Part of a small language model's weights: width 640.
MLP neurons of a small language model. Each row is named by its layer, matrix (down: output weights) and neuron, and shows model dimensions 32-223. Each number is 128 + 32 x the weight over its row's rms, rounded and kept within 0 to 255. Numbers have three digits each.
After each neuron's rows, "fires before" lists the tokens most often just after its 100 highest values on Wikipedia text that the model never trained on.

L4.down838:075154066119065123194132083133140135064149129128094088181132116097119145134152097149089149147114176133132101106116128219144110158152154136081141163173093157101121132174081117093183055119114101119150114115094129138139133150123118129093150133045165164214159133150173163134144141107199131210092092118161130138076096147187138149122127186125139165135103104111086113114170089140137085096077109101120203103129098116086112109150130184086041109097180088067160131137056148143116113140169143108124169211093161114132095113119129127141152139105107095063186113185140128187123114131163157168
fires before: ")", "8", "–", " –", "7"

L4.down587:119081099047113128128119052127153128135091132098103115211169117106175144204095074166116172142050133131027133191052178164147119075124150106155129106124148099081099090164161164070134105128121104142100150209143167149038113081181125112092104124105108133139114137106071154113106149178143117178133188098183133149137115092132166023103092154138121143144139146148099165121154127141117156106085199088170135177118099143151123149154116131121117169156130131091122120132082123100114132155132107104129221109182123108071080089189191129106084147134103133100131168124076147111073116148077120135
fires before: " ", " a", " American"

L4.down595:104135112111140119155106077100097102182126140095137150156108126126138118158138172160089132172117126108120142172126118128122140142149182109118208094155173140172142099144131104068102179170166101171097130200159131205104074116145159110176114107153122182102144093087127122116172148123082155080162090133162096089106177081166132128122117170117095117126126094143112122105120152142136069154117135124100158130125094139073121126131140105113110159112103134075110182120097088101169172113148164099129167151163164101121120170119140130148154192127158145161094161130124125157134128080089171174
fires before: " |", ";", ")"

L4.down44:114200187128144132126119098154153116108130190152093081083161081152091109103117137103121146140151147083142123141103132101070114083109148088162083128122144137167108148182156096127137113144057137137172227104094104074106134155105141095087170182140070199120126138141068117083132102163166169152131141115086083101085208152089145112118133141130114091097147181147173113124171111180183135121201102128126100131095206140109095149156144160160111136097180116125135123114124120117145105108110117143100134069048141141116149131082102101159168140147105144172128123121051153194091100127190121139
fires before: "-", " |\n", "|", " |", " "

L4.down1021:109111146129150148149120125173126142135126071143196143162076168139129082071108111099212117128128107118108113111128097194157163167088106091045135114117074136096138169152154167147119185076107121097106109169154100103089124180174238176163123145180095195130164127143104128105163151082082075093104096147123128112155104105156127114125137110130128132098142158160102091082102123115156080079140109140138119139118079134091110076123130137128119088137120089165177130125090165141105114102165126190126083128152151116074113126112105166131131111127155152082142148155055138166153165149074097110
fires before: " |", ".", "°", " |\n", ";", "–"

L4.down1131:130106156116103163078128189154155154163110145176108113116115099093162118143103133131196128094145102184221064165100173125097110122179136150178115113099057101108127168079129160147081115138101152129123136124176152120141128121174192157133155144110097098078086159130071169092106104183159104129123148148120106123161094155137131116084106110074155156129114124104097126125143104115209153089121089143103113126097137173196102136116073116157141142126112108128158142173111171106121106091100140137104131131086106106116156071142145123136137103126116114143099120106167137135098140181097080054
fires before: " |", ".", ";"

L4.down818:130124112156114087137137132123047135143132141152181109154086094129101165041159175206160110144117104161145154130154088122108152148159133121087097151146073154087134135100112145076130115146189110166104078157131178098134091190118149165144071124144092129112109094086096110102149155067118123104165090134126105081135133095128102117109145054124172156129097170102100116139086141098121165120132142124132152147124143135091133115095160134150135129185152042061149117178132120151120144132124104147127079120082144156089124121134166098154129148080089125086152097139082148161120114130078127144
fires before: ":", " of", " ", " code"

L4.down213:127161141082121134138123076093100128129077188114145105116132054144139137113109150131127140149138109102166097112150112116128147134154136096156087086092146136132124149116087159170101130145102137133167085118108108120013063161103095119109144096079102148140094181117162182146159136100175133121139109099114136147184183143142123131120125131117115134114125130146116099099130163132131234108122118122128098060185133098138065121125117153196085156079120127163106160133131142098120131117086125185125157173149108167129165144138114125112119195124148173132126102150086164136085150126166111146
fires before: " |", " (", " and", " –"